config.yaml
n_layer: 10
d_model: 256
n_head: 2
n_kv_head: 2
head_dim: 128
d_mlp: 1024
vocab_size: 7506
activation: "tanh_gelu"
norm: "rmsnorm"
norm_place: "pre"
norm_eps: 1e-05
positions: "learned"
qk_norm: false
attn_scale: 0.0884
bias: "all"
tie_embeddings: true
parallel_block: false
init: "normal"
init_std_qkv: 0.0227
init_std_o: 0.00509
init_std_up: 0.0227
init_std_down: 0.00509
init_out_by_depth: true
optimizer: "laprop"
lr: 0.00112
beta1: 0.9
beta2: 0.98
weight_decay: 0.19
lr_head: 0.00415
warmup_steps: 234
schedule: "wsd"
decay_fraction: 0.591
decay_shape: "sqrt"
final_lr_fraction: 0.0
batch_tokens: 32768
seq_len: 1024
doc_mask: true
z_loss: 1e-05
train_tokens: 170100000
steps: 5192
dataset: "wikipedia_en"
MLP neurons of a small language model. Each row is named by its layer, matrix (up: input weights) and neuron, and shows model dimensions 0-63. Each number is 128 + 32 x the weight over its row's rms, rounded and kept within 0 to 255.
A block is one neuron, or neurons of one layer that tend to fire together. After each block is what it responds to, as a language model described it from the Wikipedia text at the highest values.

L3.up67 [161 144 107 150 110 163 155 195 129 107 176 104  95 109 130 123 145  88 208 110  82 126 137 137 154 230  86 128 129  96 151 115 126 117  98 163 111 156 189  79  79 155 118 140 147 116 107 138 162  82 109 106 109 143 137 107 138 128  72 144  99 117 128 163]
L3.up165 [139  83 140 173 117 175 139 186  78 175 115 120 127  97 166 140  78 164 167 183 179  88 125 120 131 132 128 133 121 120 183 118 170  94 110 129 115  74 152 183  67 130  70 163 134 152 162  95 133  92 135  64 118 214 129 105 125  91 108 195  69 106 149 137]
L3.up198 [ 90 176 135 141 180 199 105 197 145 105 154 117 197 105 187 114  78 125 140  82 174 113 150 121 131 121 139  78 165 104 165 101 188 124 136 143 165  96 118 151 133 110 105 190 141 103 162  70 162 134 157  63 118 154 146 111 177 127 140 179  90  90 148 110]
L3.up297 [139  93 122 155 101 154 121 200 144 127 164 199 114 130 150 164 110 117 119  99 146 176 142  92 116 190 127 131 110  92 177 147 120 109 105 155 104 134 198 154 109  95  97 130 180 117 187  86 139 105 127 159 207 133 112  96 133 126 162 190  96 111 164 146]
L3.up343 [134 107  92 112 112 186 203 144 131  86 170 111 114 132 179 103 186 144 171 134  99 143 138 116 107 127 100 116 148  65 109 136 192 135 121 137 193 125 201 136  83 134  63 136 159 108 142 142 186 144 159  99  91 109 148 100 137 124 121 144 105  69 143 159]
L3.up706 [148  89  98 122 181 119 179 176 130 120 140 108 100 147 163  56 147 130 151 122 112 117 201 132 111 115 113  73 130 128 122 133 171  91 142 164 140  74 122 159 131 126  98 140 146  94 163 142 153 139  96 124 124 140 181  91 164 144 144 225  74 145 125 149]
L3.up854 [139 146 131 173  88 137 171 125 120 114 156 136  95 115 127 141 111 154 122 121 178 154 154 132 125 156  96 152 139 122 113 203 165  86 117 138 125  97 110 177  80 103  66 144 134 139 189  77 186  36 117 164 110 156 123 115 104 150 134 202 115  95 127 152]
L3.up879 [128  60 115  91 136 171 126 151 170 110 168 168 179 102 151 103 193 108 149 155 129 126 112 135 155 143  76 100 130 145  74 124 195 148 137 175 158  77 167 136 149 134 112  72 140 156 106 132 116 149  82 110  79 118 148 107 161 141  97 164 115  87 114 101]
Responds to: Numbers at table-row ends

L3.up19 [ 92 150 173 173 137 170 138 186 169  96 134 125 149 146 157  80  95 130 150  67  71 145 139 114 136 147 110 148 138  90  99 129 152 130 115 144 141 155 148  49 128 121 176 101 167 139 170 183 207 155 111 133 131  99 124 120 124 127 130 145 138 148 100 146]
L3.up49 [100 145 175 192 118 123 115 133 169 141 138 107 137 144 182  97 157 132  96  70 114 107  78  52 105 154 100 141 102 140 124 149 132 161 119  92 124  90 167  92 129  94 142 119  64 101 191 115 110 136 112 147 104 125 127 137 141 165 127 134 146 147 122 113]
L3.up242 [139 128  78  91  89 141 138 111  66 152 128  76 149 113 115 125 117 102 129  53  92  94  94  80  79 117 136  91 155 157 125 142 218 110 116 156 127 128 156  64 116 134 151 178  81  99 145 137 113 130 131 149 101  85 133 124 110 100 159 168 149  96 123 163]
L3.up269 [131 126 164 137 101 116 127 161 100 136  77 149 192 140 138  71  54 159 126  92 143 109 122 137  94 156 111 112 160 181 150  84 126  84  83 198 133 136 116 165 148 106 140 110  96 104 179 128 110 149 143 152 123 135 119 127 126 133 125 134 144 189 154 169]
L3.up285 [124 128 199 194 102 101 131 172 135 127 126  76 142 132 163  80 133  98 105 110 137  83 102  25  93 150 158 131 136 130 129 166 132 135 159 127 101 121  75 163 135 101 179 160 117  89 210  94  77 127 100 111  78 111  75 137 126 126 136 123 136 141 131 117]
L3.up378 [ 79 107 110 120  50 148 129 102 107 151 130 110 137 163 122 119  86 110 135 112 138 111 120 108 141  98 117  71 140 159 117 135 144 128 115 143 143 131  97 122 134 108 161 149  97 120 171 140 153 150 136 192 161 115  50 123  91 154 142 137  96  97 125  98]
L3.up553 [ 89 113 141 195 103 122 145  97 123 104 114 113 113 118 158 117  99 136 119 139 135 106 112 102  76 105 120 153  79 191  91 134 135 132 135 114 116 110 122  96 103  91 162 124 124 113 196 110 182  81 105 135  96 130 101 124 134 139 100 156 170 115 126 111]
L3.up732 [137  94 139 166 109 169 147 175  95 115 158 157 180 119 167 133  56  92 124  77  86 109 136 112 131 139 143  72 117 158 122 147 104 143 143 170 121 186 145 174 124 108  85 193  90 136 134 119 104 160 106 126  85 135 141 113 169 194 147 182 100 119 130  96]
Responds to: Relative and clause-opening words

L6.up260 [129 111 161 158 189 186 206 197 148 130 126 157 175 107 181 140 132 102 173 149 161  50 154 138 149 151  60 111  67 130 159 122 155 127 137 156 126 128 155 158 139 140 156 115 161 135 101 121 122 137  30 173 180 155 120 117 128 138 100 138 166 143 132 133]
L6.up416 [159 118 106 155 143 104 188 167 106 160 115 184 159 164 136 103 161 114 126 190 178  91 169 104 146 113  93 129  83 178 168 214 124 127 147 125 102 109 177 131 140  88 171 151 106  95 129 166 173 124 124 197 170 132 104 109 133 151 112 163 122 168  77  75]
Responds to: Inflectional suffix after stem

L5.up227 [129 112 147  96 143 147  91 173  91 178 113 131 152 114 167 152 143 182 157 159 131 136 145  80 151 127 106 154 135 127  95 147 134  43 170 118  94 136 129 110 150 143 120 164 181 131 137 140 208 145 147 164  67 135 157 145 144 107 144 188 129 145 139 151]
L5.up275 [140 123 148  87 152 142 132 114 154 118 113 194  95 109 181 113 173 149 163 167 136 128 184 131 122 108  87 110 147 142 120 214 152 191 132  98 181 157 163 114 142 103 136 128 121 118 153 114 204 120 164 183 172 117 155 117 204 161  86 171 107 104 139 121]
L5.up525 [123 111 125  96 143 110 123 121 113 136 107 153 143  78 150 131 154 162 132 180 160 120 139 119 124 104 127 135  84 164 128 121 141  55 133  72 131 115 157 137 193  87 116 140 108  51 139 151 143 120 103 146  88 187 135 124 208 128 106 187 165 101 167 187]
L5.up1016 [109 123 151 120 120 173 194 144  86 202 131 196 151 117 192 105 209 145 170  79 103 115 123 153 117 114  97 120 114 123 120 177  92 116 147  78 112 149 173 166 148  48  54 175  54  88 163 137 145  46  69 146 104 163 148 132 129 118 146 131 169 124 141 116]
Responds to: Word-completing suffixes

L5.up116 [ 96 134 112 138 145 110 174 116 116 164 141 161 115 136 129  67 133 143 202  54 126 235 157 139  80 141 114  92 118 129 127 100 179  87  90 178 116 149 115  74  83 144 106 105 164 114 126 131 147 105 128 151 149 181 102 102 106 127 163 146 161 168 100 168]
L5.up382 [140  52  85 154 119 133 149 191 191 103 174 104 142 123 143 127  92 176 155 157 184 143 167 101 111 126  59 119 152 135  84 142 170  85 120 132 149  60 104 178  98 110  95 140 187 138 156 179 170 102  77 112 107 109 156  80 167 100 134  97 100 131 160 155]
L5.up661 [119 143 141 105 165  75 184 184 136 141 149 139 156 160 136  96 119 173 133  77 135 113 156 115  77 123  95  78 164  95 110  93 152  96 116 182 184 142 121 117 109 135  99 168 158 129 151 168 157 129  73  93  74  65 166 113 127 136 137 159 108 157 124 100]
L5.up888 [146 127 110 100 118 128 126  96 167 140 115  91 129 129 149 124 156 243 123 128 143 142 133 147  93 119 119 138  96 137 113 110 176  80 131 183 140 104 158  97 102 121  74 137 119 115 146 141 143  54 100 102 116 207 161  53 171 175 122 201 155 148 137 116]
Responds to: Table cell separators

L3.up36 [ 78 114 166 112 133  96 132 181  61 171 169 144  94 151 135 112  81 114 134 103 161 131 146 124 141 153 109 142 122 130 131 100 102  28 107 143 186 131 149 147 116  78 155 160 118 141 164  98 133  90 136  83 138 113 147 103 155 153 136 150 120 125 165 130]
L3.up372 [129 170 109  99 227  94 156 109  79 140 140 131 101 171 153 108 121 137 162 122 141 110 138  96  96 108 101 107 113 164 123 111 179  43 107 160 153  92 132 161 106 129 123 139 133  94 187 108 116  63 146 147 152 141 161  78 141 150 154 152  65 136 128 130]
L3.up375 [143 114 106 173 152 133 153 176  91 164 136 127  87 149 156 177  92  97 120 145 138 135  95  97 123 148 122  98 141 106 100  85 138  67  98 148 134 162 192 108 143 118 144 159 103 107 146 149 127  90 114 125 134 130 144 129 122 105 114 123 142  65 158 190]
L3.up423 [147 105 183 179 164 143 143 178 121 145 157 175 144 137 146 134 149 174 126 153 209 104 175  94  85 117 168 102 157 137 149 108 162 121 136 179 128 130 114 121 110 110  85 172 132  99 165 118 186 118  49 137 144 160 114 139  93  83 139  99 115  96 113 128]
L3.up803 [163 154 107 128 194  74 113 147 138 128 159 162 165 108 107 146 122 148 108 148 161  83 158  75 146 130 110  34 162 100 149  91 177 207 129 169 178 135 140 150 136 107 104 120 124 119 191 173 176 131  86 107 102 146 139 160  75 117 119 163 137 110 163 133]
L3.up867 [ 99 129 154 179 215 115 108 146 113 141 121  92 146 114 155 114 118 113  99 102 141 110 120  65  88 136 121 124 140 116 150 104 211 153 138 130 149  88 119  97 141  91 155 162 110 120 169 176 113 128  79 141 121 141  27 146 107 136  92 124 131 197 147 127]
L3.up977 [115 167 168 145 117 155 148 189 168 103 154  75 115 147 178 128 133 168 166 131 149 105 104 116 135 167  77 163 123 103 158  88 107 128 114 114  99  80 137 112 176 135 161 127  92  81 144 153  80 132  99 151 161 131 152  99 118 164 123 147 124 125 158 144]
L3.up1021 [150  90 156 189 170  36 122 175 101 115 134 174 155 126 131 122  78 155 179 181 189 109 147 126  90 125 139  19 152  98 133  87 130 142 130 227 126 104 115 161 127  99 130 144 151 133 129 142 141 141  92 128  89  86 116 116  92 119 142  95  97  87 175 143]
Responds to: Late table-row cells

L6.up27 [154  85 134 120  77 153 188 171 192 115  97 129 124 137 129 134 137 184 119 142  84 147 164 117 114 111 125 115 129  83 130 113 132 207 141 169  90 103 156 142 149 120 116 156 120 108 160 142 158 115 116 119 127 100 152 122 131 103  99 181 136 161 133 116]
L6.up873 [130  99  93 139  97 160 155 176 134 106 159 133 168  93 111 108  45 116 171 141 162 111 127 151  98 150  82 101 114  81  63 148 123 155  82 137  70 104 107 167  66 126  96 123  74 158 122  78 115  94  59  30  74  89 141 138 156  69  90 171  98  77 147 224]
Responds to: Closing table-cell numbers

L6.up194 [140 114 133 129 176 164 146 110 146 124 113 122 129  99 163 128 158 129 110 153 100 155 161  97 140 153  91 204 115 126 109 171 136  90 112  87 107  90 114  62 120 147 161  75 167 143 145 111 135 108 108 188 119 159 126 113 174 107 104 150 147 138 140 110]
L6.up592 [112 128 135 109 108 132 138 113  99 177  62 126 154  99 119 153 138 113 120 166 108 174 130 132 120 205  97 230 102  88 225 169 101  92 124  49 104 128 136  80 160 157 199  98 151 149 119 124  86  93 124 156 140 137 126 130 143 145 144 158 123 137 113 141]
Responds to: Year final digit

L5.up114 [106  87 185 154 107 160  88 172  44 177 156 112 154 116 147 160  86 154 172 133 133 150 100  84 142 146  57 126 152 121 113 117 127  70 112 165 128 133 130 155 118 110 138 142 123 122 152 123 105 128 163 152  73 113 123 119 179 170 101 162 130 159 176 108]
L5.up504 [135  92 124 176 140 151 130 166  64 185 134 132 170 132 165  69 118 128 171  46  94 104 102  49 151 171  81 122 106 120 104 190 172  98 128 170 158 113 211 120 108 113 137 170 113 132 188 137 143  92 153 132  76 105  94 129  98 123 126 155 195 137 149 121]
L5.up655 [110 123 128 155 183 101 148  92 120 164 126 140 168 101 162 109 148 148 139 129 111 104 156  90 141 155 121  60 119 138 145 166 167 122 160 130 203 136 227 136 117 131  88 110 135 131 141 155  83 138 139 166 156 144 110 138 185 195 126 171 223 131 165 109]
L5.up683 [123 100 160 166 134 166 114 144 129 125 135  97 192 145 128  75  82 151 129 125 148  76 146 100 147 123  93 164 125 151 161 187 144  90 133 147 151  72 123 110 163 131 145 152 142 151 168 117 168 134 102 149 115 166 141 106 158 156 102 103 182 141 159  74]
Responds to: Word-initial subword fragments

L5.up340 [125  78 123 121 138 117 148 134 120 109 141 157 137 154 129  95  82 149 146 194 127 119 104 161 112 152  93  91  76 121 109  95 130 153  99 158 108 102 147 198 110 118  49 125 115  74 163  90 121  77  99  87  93 114 114 113 131  98 138 201 123 121  93 161]
L5.up400 [116  79 177 163 145 120 193 188 149 104 145 117 138 159 166  85 113 162 145 107 146 121 197 140  63 129 107  66 132  84  82 112 100 125 125 188 103 128 110 154 121 117  84 112 109  72 148 116 153 109  91  72  81 103 148 111 136  64  95 156 123 140 111 141]
L5.up841 [100  74 181 150 197 150 119 133 111 119 152 135 114 154 165 113  79 126 153 138 157 202 148 108  96 152 123  93 113 132 111  94 110 110 131 164 136 127 127 141  77 140 155 148 164 153 150 142 141 125 132 104 104 150 133  89 159 144  93 145 164 158 149  98]
L5.up964 [108 142 166 160 138 118  98 145 111 125  87 139 148 101 179 138 131 141 133 128 163 184 157 120  85 152 111  50 106 169 101 100 139 109 102 215  99 116  73 161 123 104  83 160 128 100 207  94 114 109 163 126 161 122 143  92 179  96  86 167 145 153 168 149]
Responds to: Numeric table separators

L3.up187 [ 87 136 110 139 118 155 192 143  92 178 120 132 128 124 179 101 149 108 134 154 144 179 113  80 102 144  95 122 146 123 110 152 205 100 136 104 149  91 182 135 107 105 104  85 133 142 196 185 106 104  82 109 115 135 115  70 141 120 181 157 145 123 174 140]
L3.up194 [ 76 135 181 119 121 120 125 144 119 104 138 143 122  98 140 102  50 154 193 152 154 195 149 171  92 181 119 165  95 105 156 126  84  99 139 128  90  79 112 118  98 141 192 147 134 150  78 103 152 100 151  94 117 136 125  98 177 100  87 174 160 160 153 104]
L3.up281 [130 160 153 152 133 128 167 132 116 151 142 111 148 104 117  96  94 223 186 111 145 123 177 122  72 107 153  83 146 121 138 122 144  97 121 150 140  36 154  70 133 121 136 153 145  80 127 148 129 149 158 106 150 155 157  91 104 146 162 156  96 157 157 169]
L3.up383 [ 75 193 150 104 154 141 139 159  89 174 127 135 146 121 166 105 158 153 146 119 166 145 161  87 103 162  96 130 139 123 143 126 149  91 139  94 134 107 125 127  91  85  64 131 140 125 170 123 128  80  82  80 121 143 150  71 192 116 177 181 148 174 205 139]
L3.up705 [111  97 100 126 140  81 159 160 121 103 136 209 157 125 115 120 135 144 188 149 127 155 190 136  90 111 135 150 168  79 129 145 126 107 128 117  93  78 177  90 159 144 222 111 130 148 116 123 161 141 114 173 128 141 171 124 154 105 120 152 116 127 126 156]
L3.up713 [133 124 160  98 125 144 185  94 189 101 144 168 128  97 108  96 132 184 167 129 165 163 255 141  90 138  97 137 122  59 144 159 122 150 115 132 110  69 132  89 169 124 125 116 140  94  82  77 148  87 126  91 118 112 122 121 127  51  90 169 146  82 125 119]
L3.up749 [107 122 174 191 151 156 150  83 167 114  80 123 100  79 109 166 116 180 155  93 171 152 121 162  37 145  85 159  72  68 174 136 124 125 154 125  88 142  72  63 138 130 110  82 157 144  63   9 140  99 166 131 162 152 153 123 183 141 140 132 147 170 134  81]
L3.up884 [125 132 158 185 119 119 144 142  94 163 112 162  82 107 120 103  63 111 192 105 161 179 182 169 124 195  98 195 142 109 166 146 143  74 122 167 106 137 121  82 143 125 110  82 156 125 111  99 113  45 110 117 190 139 140 100 128 151 122 172 121  81 149  98]
Responds to: Year final digits

L3.up26 [ 77 164 157 129 144 151 193 110  87 178  99 115  87 134 188 115  94 141 155 131 158 175 192 124  67 213  84 128 110  98 107 155 191  91 127  91 144 100 129 100  97  89  97 104 176 100 166 170 135  70  81  87  91 122 169  80 165 130 161 185 131 105 168 144]
L3.up275 [128 140 115 150 168 155 118 163 143 142 142 199 139 130 144 119 109 180 109 195 162 122 180 149 158 102 126 168 124 140 114 124  94 128 152  67 123 103 160  90 135 115 104 119 106 123 132 136 190 131 144 145 111 149 138 148 212 124 101 162 144 104 130 119]
L3.up335 [ 93 122 166 216 199 163 147 147 129 160  67 176 112 174 164 123 134 134 111  96 133 140 174 121 112  86 141 165  85 106 118 109 111 127 188 126  96 159 176  54 151 113 146 169 104  99 175 126 139 146  88 107  83 149 112 184 134 123 108  95 199 170 124 124]
L3.up408 [100 115 106 137  81  94 143 137 141 169 152 163 113 144 172 118 148  92 139 158 102 152 252 156 103 179 121 169  94  98  86 124 204 119 124 156 115 109 121 121 110 132  81 121 145  68  94 139 137 111 118 150 116 151 118  77  70 125 141 147  71 121 184 130]
L3.up456 [105 132 145 108 121 139 131 134 113 153 170 106  94 101 171 121  91 113 134 151 123 163 155 112  77 175 114 130 121  80 139 149 126  62 126 125 108 106 170 128  98 107  99 127 115 132 131 142 121 109  96 100 115 141 159  82 128 127 185 232  67 124 189 142]
L3.up488 [116 152 113 105 130 171 171  91 177 191 113 142 128 123 155 141 144 116 151 145 142 129 173 142  92 172 124 153 125 134 160 170 141  70 120 171 153 120 179  98 115  98 122  64 184  93 158 118 121  99  83 123 129 110 130  83 119 135 137 176 110 144 198 183]
L3.up812 [ 87 150 118 148 164 147 120 137 111 116  95 109 171  63 156  98  53 171 145 147 161 186 126 112  50 180 122 126 143 102 112 136 155 110 106 182 132 101 123 153  68  92 126  96 148 125 149  84 133 107 118  46 114 173 115  66 141 130 125 172 140 128 251 128]
L3.up1003 [100 151 171 163  88 171 155 148  90 151 149 134 124 101 202 107  83 142 168 105 144 143 124  57  99 183 129 149 129  91 137 145 172 115 128 130 147 141 173 128 106  82  78 110 172  78 182 116 112  62  88  57  80 176 135  76 172 132 174 156 115 121 186 132]
Responds to: Word-final suffix pieces

L5.up89 [ 83 144 130 138 136 139 145  92 156 176 110 118 122 117 132 140 154 191 181 153 157 155 170 142  87 197 115  92 138  67 155 137 129 102  91 116 132 162  84 157 153 100 149 113 167 104  94 138 112 151 118 137 177 165 166  88 138  99 103 212 114 158 126 105]
L5.up509 [144 172 123 153 155 133 151 245  91 124 160 154  93  97 152 112 109 127 180 106 155  81 154 121  91 187 131 111 116  87 141 152 209 166 189 152  64  92  93 153 157 115 118 119 128  93 148 116 128 128  87  81 142 146 122 103 115  34 108 149  95 109 115 111]
L5.up760 [106 121 106 153 108 206 151 155  87 126 147 154 156  97 178 106 138 136 149 111 118 157 160 115 123 198  74 184  95  84 202 180 169  79 120 104 102  72 151 105 150 111 116 144  90  61 172 136 150 117  92 160 135 177 199  87 157  78  96 223 145  97 110 125]
L5.up807 [101 110 160 141 109 138 156 187  88 125 147 167 114 128 183 187 167 134 175 103 150 166 159 104 116 249  53 144 117 104 151 144  92 110 120 104  76 156 130 110 133 135 123 152 145 149 148 126 130 178  92 171 123 138 129  91 105  86 134 138 125 102 143 137]
Responds to: Year final digit

L6.up387 [139 137 118  82 150  95 177 200 164 156 129 122 138 148 149  80 114 193 155 111 122  65 164 116  73 111 140  47 154 120  86 101 125 104 111 235 137 144 132 133 100 134 116 160 152 140 145 150 150 116  90 105 133  88  90 135 137 140 132 147 153 155  86 120]
L6.up900 [ 63 103 167 162  91  96 121 188 138 169 126 164 112 102 156 139 143 112 199 104 185 163 112 138  84 157 148  88 151 117 154  64 138 153 119 166  73 159  98 154 124 133 100 164 153 133 131 110 145 115  78 100 156 129  77 100 127  75 123 114 115 122 130 121]
Responds to: Table cell separators